config.yaml
n_layer: 15
d_model: 192
n_head: 2
n_kv_head: 2
head_dim: 64
d_mlp: 576
vocab_size: 2420
activation: "relu"
norm: "layernorm"
norm_place: "pre"
norm_eps: 1e-05
positions: "learned"
qk_norm: false
attn_scale: 0.125
bias: "all"
tie_embeddings: true
parallel_block: false
init: "trunc"
init_std_qkv: 0.0361
init_std_o: 0.00659
init_std_up: 0.0361
init_std_down: 0.00659
optimizer: "muon"
lr: 0.00847
lr_mult_qkv: 0.4
beta1: 0.95
lr_head: 0.00409
warmup_steps: 200
schedule: "cos"
final_lr_fraction: 0.1
batch_tokens: [8192, 16384, 24576]
seq_len: 1024
doc_mask: true
train_tokens: 132400000
steps: 8678
dataset: "wikipedia_en"
MLP neurons of a small language model. Each row is named by its layer, matrix (up: input weights) and neuron, and shows model dimensions 0-191. Each number is 500 + 50 x the weight over its row's rms, rounded and kept within 0 to 999. Numbers have three digits each.
Before each neuron's rows, "fires after" lists the tokens most often just before its 100 highest values on Wikipedia text that the model never trained on. A number after a token or word is its count.

fires after: "i" 12, "R" 11, "ob" 9, " V" 7, " v" 7, " M" 6
L5.up386:541473565422518618532567509437409435515481513589491524462528566538507430495484571458511491441457528570551464479463572531433541491491513457490529563473413567521633488433529472515424544487466630546536485529446437524541554520511561518479531392513573495578601511493423490546553380419559420489466503499476536574556503465505487478454537447492481454455433557517503530473495501539459520521412535524531513486516546522491530474482546523534397527492417416496489484461516434499522351468470546509464536499483489530430462542462416569488448460592581519571484440559534515390545607462472480476

fires after: " l" 13, " Le" 13, " Bel" 12, " El" 11, "l" 8
L10.up171:464443485488428581497479583479398530461420493486535516486448457547438458430492531559505450438504462594474455467470483569464451480502417480555433544542484523580496668609503486538503480428568514453511541523541497540516531543509413524395538463468465384465453504425548501599525504548467558522523572532536482491528512502541406443475425482563538497502496520586533546488598478507511463485511503512522474442551458475466643414508489384481536461549564461450526523478447509502581411504522471472458562604542544518422460495434537469484531455537489556607529507553457567470544551561434487450

fires after: "2" 94, " a" 5
L11.up526:619535451469516531467535569516477480479500420537485532465409472463473458568479544481413555484516476509445452436543549446509514472447477486487529512553481482542533504433470459507482538608537528428406578509474532519472554501466503473494542448421520504513453458549476597491572435478518490482457500482575536453565510490488422579488417606416446504464531469531539491474483460480451474538513529464526520582511515523538525503391451487559461543462405447549552466668457493506536545361466547521562541603496451486544447453547515567559378482415411494543537570612490467580538486601508530439

fires after: " " 78, " F" 8, " C" 5
L6.up103:534492488548514505514493474506497594422508428473540523500557439526581373494541587494523386470460407435541530559472466461528494465478499543477557518425464505509400471523467497523490486490438495396406418528510494504534530461511524555568448519419517448496509510483626560411546510444507589492527489505541461514392535474615552492459444533494479474541464465516530534607516427485611462549404541531490507582433545547608563482474469611536545553546513489442488422536429490488575503506518521446419494367608520523527425416502506505483548509512485473505469453525491578533505598472510483525

fires after: " h" 34, "h" 17, " H" 9, "i" 9, "5" 5, " mi" 4
L10.up299:517493597427477571512507485514456479529568557513473506343475512493564519429524447564441427468534472484513503477563505528538466492542486578541540481564537533540518437460408479544362548392482495518559580440543532508463521430446563593572525447409426580524428530476485524447557460547442519470472559526449552414531494513596566502444481553528512470558534541521492454539530503507481491511608493443547541570514615491383369451483440483504399506407498473445446453525448521529554530535401481501441485494545574534439472454543492456544501583526458542467496547445466519455513522543523495523

fires after: " H" 15, " h" 12, " R" 10, " l" 9, " r" 7
L10.up413:514465493546463552543459575483534494451349509451375645485572449425480448457519506545456576493526509440559414469481473485509462503582456522502563539588500572532574454464498520495404478431463532457434469514422479406540535567485598474564474515523446518499584527555491577482461554488428485522418543438417341533457497564523543599372486489483566483555496502558553457518507496437514464503520478434536513443502483524440462504443537560494581546491455527509508431529461522536565476432533453501519530507593465497459471566548492567502430465442529529483479544586448500483509526565480512554

fires after: " M" 20, " m" 15, " im" 5, " or" 5, "M" 4, "p" 4
L10.up533:470593586517451526400549516473587545458500520523512552474463500491539593575493538511553461566500415469487453491497541590554481503523553495525538541509491515497474457580470497502564528459453475495443456535506451539484559424538414559549592473447563396516562423623371492439554472441434359487429537445412543565517528419520484500428515600540507553417546504474539452479435482422512547433473512494464507474513555496364440529502488516511475492505466546432446469507531468469493507390496488610484612560522517519426540515454558543447492487556485432532539551479473521546504565484532443522

fires after: "1" 17, " in" 15, "9" 14, "8" 5
L10.up51:503529496443499510559460471505504521539464515474500508449537491445394542564460476514477466392408537595530629457402462519571434476580475539476427516459535555476512520457498487480472518502498454523479498519542461483452519513508385577521516486590530540527556509508448431449435474559515505496493445539526541607433547415485574488474528550455520497476497429575466448478495525465589497524508533461444508518500478569543614488515420398444461484476514387469506557501578559455474559529489466519524499527591530454494512514472443463530486476530466562573553441348519624485485631531502611377

fires after: " v" 18, "ac" 11, " sign" 10, "cc" 9, " V" 6
L6.up264:535443514552509531524592476577454523376548455564498496569440517507558505457431548494527477499476435514486489550509521572521596453571473493572499594467509450556512468500437438423505501480470465492599520466429401526426567566513592391522552415562519471442522487450526528504522441533500587510518547484484455530431533456396472507543503498525574591389515499449550563523482504522423518487399482566372569464449498534562567497480547532518489469524616418468475463450450433488574561453472537511474507510522438519518484473500455556520514458500530577545407493559519486448468530515475465343

fires after: "\n" 23, " |" 19, " rel" 8, "|" 7, " R" 4
L10.up191:515462564473491456600539493509516476482582550504472631572450488437397461538477544527516564519558562523463505455618502487453504543552365464516498525491407563494464407616472498470522517476481557484428495560460512464501503416525495506539507522530430403524531509465485515606426442486504560538455533515448524542473496520542453471526452478512490617485594511516541522580485481494518497512463486490539516396470554456422493477488477488538516473514516472567643539554411406579417372577474456498473496393498493587496484461563416543404445498461510459494482563501473588513559470490461465533

fires after: " M" 19, "M" 16, "H" 8, " F" 6, "S" 5, "F" 5
L8.up310:594476533513512492495497570438558554428507505600468493462530538612512543497516568478488479447524373571533477490429483406444609439418559389513510556500538496549537551551472480430599557501469535486613434507477477525378486416495438523500572510434495480485466540505515583428456461552543438493419532490430427532449638442499484501493591518463487530489434524447513505500513552493493485510563486542498466501494609562511484533515505562476502501514416437558502489453495511438530533486442526406422502444485534359424520491513567558549512509498543563457578524431487513468522605462477519478

fires after: " h" 17, " a" 14, " l" 7, " b" 6, " j" 5, " H" 5
L10.up131:569466548473492533438502493450504495511577504559433549401468502427493463500471540461467443464517471536581518490484513494466489455522512528508489575525533477646481517497503499473401521532448445638538443490591517445387493472458491536557485465427495479521451471481404545580580470548490497573499513509449552501492428513559510561507489495503511583469569476433464395517417563379613565423531530431533494485525592535417471563499477526453523494451522471402515448568527553489500463483511483507504531604563414478414515620465530587497491419468416560504499544572531528450537478564421463535

fires after: "2" 91, " l" 6
L9.up294:518500432390405549463472546446462484444529520616508540530418491485447509550535489508370506549513499472497495512532430543460465510477458497478593639502559486563546425454484583424600482489465470556499503519545478507511446466530396512535525498485531497428459498461435516548507489528475515457494438604504541472549520546555461589523546496532485493497492524609533475542473519585418391573481460520468588502526514524523602511600383584475452537520466433466542463475490428497482520479513566483534554468524429495511539551491556547521364467507473625450428502435500465566596461550505509429

fires after: " |" 61, " " 14, "." 4, "==\n\n" 4
L9.up412:519480463452434532495531503558522532441555497473527487432479470472448491477488464436515581479495583449533538531478481450537543463453479396503481546576506485512517475543431518497471446520259519470458349511505484579455475454606564526489506486455539571488456648479499453557581468509453535524485525449510465529562481421635535487576557492492465576583486463501586561544495507507473553576415529604546394562422476489483498515460471593435539495488444446454526426543487507514486618500463487490507552473502534455529493449503506503556525491486557558525544604496462455493465503454493504492

fires after: " sp" 17, " c" 8, " f" 7, "sp" 6, "m" 6, "h" 6
L10.up265:483495474490539495503560495519540540440490475555445519379437515471492579517460485470357570536474503564488513552605455482490467428550438570518500555566511521491433514556415564389459537514493434517518449398515463448533476506549498567470564532402558431456490542474467518475507514548539401448602588483488555485443486614590495493533488450526479456542555488500524471549497473517378561516384466578550586494538544564503457488432419584536564399478528492418581436588447541520460578470431484477406444474528507466483490554447436573482556473533491489506539495469514517521499502522541483538

fires after: " st" 16, " res" 15, " l" 15, " r" 7, "c" 4
L9.up549:487445522562509509467502544506433495418427460532522499564475435503520468565583544412459537528420537471483511467542534566452411533511529501452454462452472594630515543500383504505530497550493531545537467517513537444400512564504492547535547516458514419462485456486505504509540619498511493596525469506572405478581492531580484498592550632494557530456574489435459474542521487486506445492391431440459507510597437495550458584576436508471456546451512505472556482522473488494492470466461467480398559528564592500551427524559494480582430555524437482442505415433409461500620479545551474519

fires after: "," 35, " Miss" 11, " New" 10, " =\n\n" 9, "x" 5, " United" 5
L9.up13:501466568437468564494497479528410447485507524497596581480544530484483599482475468526555548505466458387466480480608472412502546520518553496598523514448545465541539407536572467388512513579557429404477471507526454469470554473416468417537575597504430470565582503545533534491486406546494439513508542459498466456406533533483543381531494508429515458488440491535502429460504557504514505514488583481519496493529419445405575455537407505494511517547540521628521490493554474485470599455516521508584579553416515513479419516531492534481518430541522478377492513494591540415475496542502557471

fires after: " " 51, " M" 8, " (" 6, " R" 5, "-" 4, " Dr" 4
L6.up233:549545502543563570481588583461503501457488510583431537526461531397554440517455526434525419495486521522504521586414484546447548562517493562494584528483543550491430478554544598576549580499413449487469522511447515467482420535502498523589465498454505527462518496490520537496399482521566549461427454574496534513386631425573500487443497438507447448470603463558483405486532468391569508447489541557520481519522477514582503532422505525467526553521517417439537471610439437478500626475531559516478502442563526534492483441491497489500474455588485459497472444573500551464458447454382479447

fires after: "0" 17, "8" 16, "5" 15, "9" 12, "1" 8
L6.up146:405439590425456504482491496488450446616528508534548459503450554621516523527554420444539570410360505506509459516460496564563415545438527458450437506496477492491489563514490530479443468488454508432513461612512515505393430581504424456480646515532472517447483597518565533466469452515508477495576580496456452416469515521481571503457543568463481572479592507569480539419435550516424510489510504447486501470527515462523458587578407525436410492484520531476477559472571496479528449539465528452508476498491529461557487500557494539499596422509470605500410477539518549498516505479596530431

fires after: " the" 23, " " 19, " c" 11, " (" 7, " sp" 4
L9.up512:622485493529512512416529512494404513480454487498500626489489587430533533430457530432531553510373513503430602506512505478536466386577413545485498440465491547579585469494492454436536477496506536534544520562404438508380487442487499576470524507449500465536462494528535510427616489462549534475444586514529470436492495597477455527474482369436597486612488483517505566482465520441477444548458479488472606521463493525481444422459519495586491441536471532503505524487481513472523526402446533412517556545469518560487577554499463491546447488494519441465568542552516537492532405592518562527

fires after: " |" 38, " N" 8, "|" 5, " S" 4
L11.up574:525451472442498504520547506444511558516551437512472450410469511524474454548444506561480600533481586442456597466559492510527498423495499431500529603572469479559411582593473557490549515526421520481514511387513480561442488476561586606556470562482575502511478557479564421578481514516502570528369468536465514457547471455508616535519448516449431511470475482481523543441521488401493547486464485558539476545477394509435530385415501427573563458536511513548532463488459443459536468449545508434545576438556482576487483431424518552443474504536548463617544579514461483497412517506490478488

fires after: "," 70, "a" 5
L6.up209:515453480486531591493496446535467525500552519542496535560589479555495594497530527443515478525494511435513457505475375540607545434441526496510475568449537576533528478518547459409534572610493525436509542454440487497407496483523465570507581507470463509542562553537407490442408523481443493506524516481401433472478513452528478429479427484506476427443458515527561508501515544590547455520502469482499569440471457486410479418545472552485489476486603551576563368488475599518429548471494475490537411519479484477513535493511489427441571508542471504441579465676527619415470537504562508448

fires after: "6" 14, "4" 14, "3" 12, "5" 12
L9.up347:432399515531523473450409465520533637525596486545517491409575531452486566450523560488647515489505458599505521581474449441479353483570565464567532508596532472464511442501465464531481499506473533466502593515499496446408566500509535461564541493402565489524506522547479488524526484457450498460526534574518503418478504543494489414430501465470537543587474520484578540461508478478474560522505392458599468445462494519479450516511436441436381467479515457513518540453554495477453516490452556453522590461515363527451442531528516530444493465546556510462463530486470414565613553518555489504

fires after: " " 53, "2" 23, "1" 21
L10.up521:546441513481503566458441517445555554544512459474442584534534508443391529489471470474535462477373487524434510492455422498566477501489587451423511561476519508474448371528485504523485497513480441424548573563461602456398511465629481478430519519403563540453475526476535438530540508521656498425392473516523594497446466450537594539472447485531594498463507555601492513528538507470465468552469439539456518554494434508434517535488487533528549494577485502573516487463491468446467609495460531463603504479608472518564469541531514572442479486495535511517483539498535472490588549494370502506

fires after: " W" 22, " H" 15, " K" 13, " w" 11, " Gu" 10
L9.up49:508499576458586507565350459541535536502509472542506563444509442536505450493600511437485592479402552446495519520494518487533581541487445574512518433506488510495402413532504497577439575507491495502540446536464417510446482440565518498601517533401534521495497445507491448442451501487549543423641508421500479441527559566474517566548472469501415524572488480452514528562625534443452427567558551467511491472529451485383445594404474571416598489494528501511524455508472442560478552486451528486456547614472511448438475545558486483473557464560544429470439507448487519470538486532512471468

fires after: " L" 24, " l" 7, " la" 7, " W" 6, " Le" 6, " se" 5
L9.up285:569418514441423537507477492504491509490456445502464561495441433440442441520471502473488547440467593530585485493572488543434518450565441507498478499604511529534464504577496508519472525432543507436461507495546519464498607449537487564466480424493551402479489523486535527458484480460579525446578595497420612462504543510442439485493521525459553466519542448604478497598542487517577534535604515460476465550461438540542606574540505491441508583415530499579512404517453503468559507381528571450495444414577418502516494443571514571522465437497419552475418401529447588538502522562474460462

fires after: " F" 22, " f" 19, "F" 16, " a" 8, "." 8
L9.up333:559471424498378556566514475503471424497469521575492485535533444526450517503577485487476517474470496464605566538556457510528554532441443521454453529540609464565441482601598518427513552494491555551466480550409484494453486510606532438524530469477534523408446551480449558536539420597569518563501499416493505519453509606489369594472503502522512445502407529461571536566399463567473529620472499498486405537430578520507478521458440478482552495493403484432418499576588479541461575506447519487486467433492443442534514447506513472503454575459443511473531503509446524499512452547529582470

fires after: " w" 16, "o" 16, " bl" 10, " W" 10, "ie" 5
L11.up388:556489544393592489516560426510388523463510522524529545450450406575549485535525504569483495498451495406481430550539480417505457493405498512528464451508519511424534485562515545470522494626453546533431544457550547577508555452578493436564502510480363476545460467451573543453442414522489448499466464437475636560429526542518511521509392522489482459520523475556556555620518484476504454576541549563503508486494555392514445529538516488499532489542453452485550489509602467549565537514480550451491509516506433568517551499498567498516409468532495521460371541403481418542510480407541488479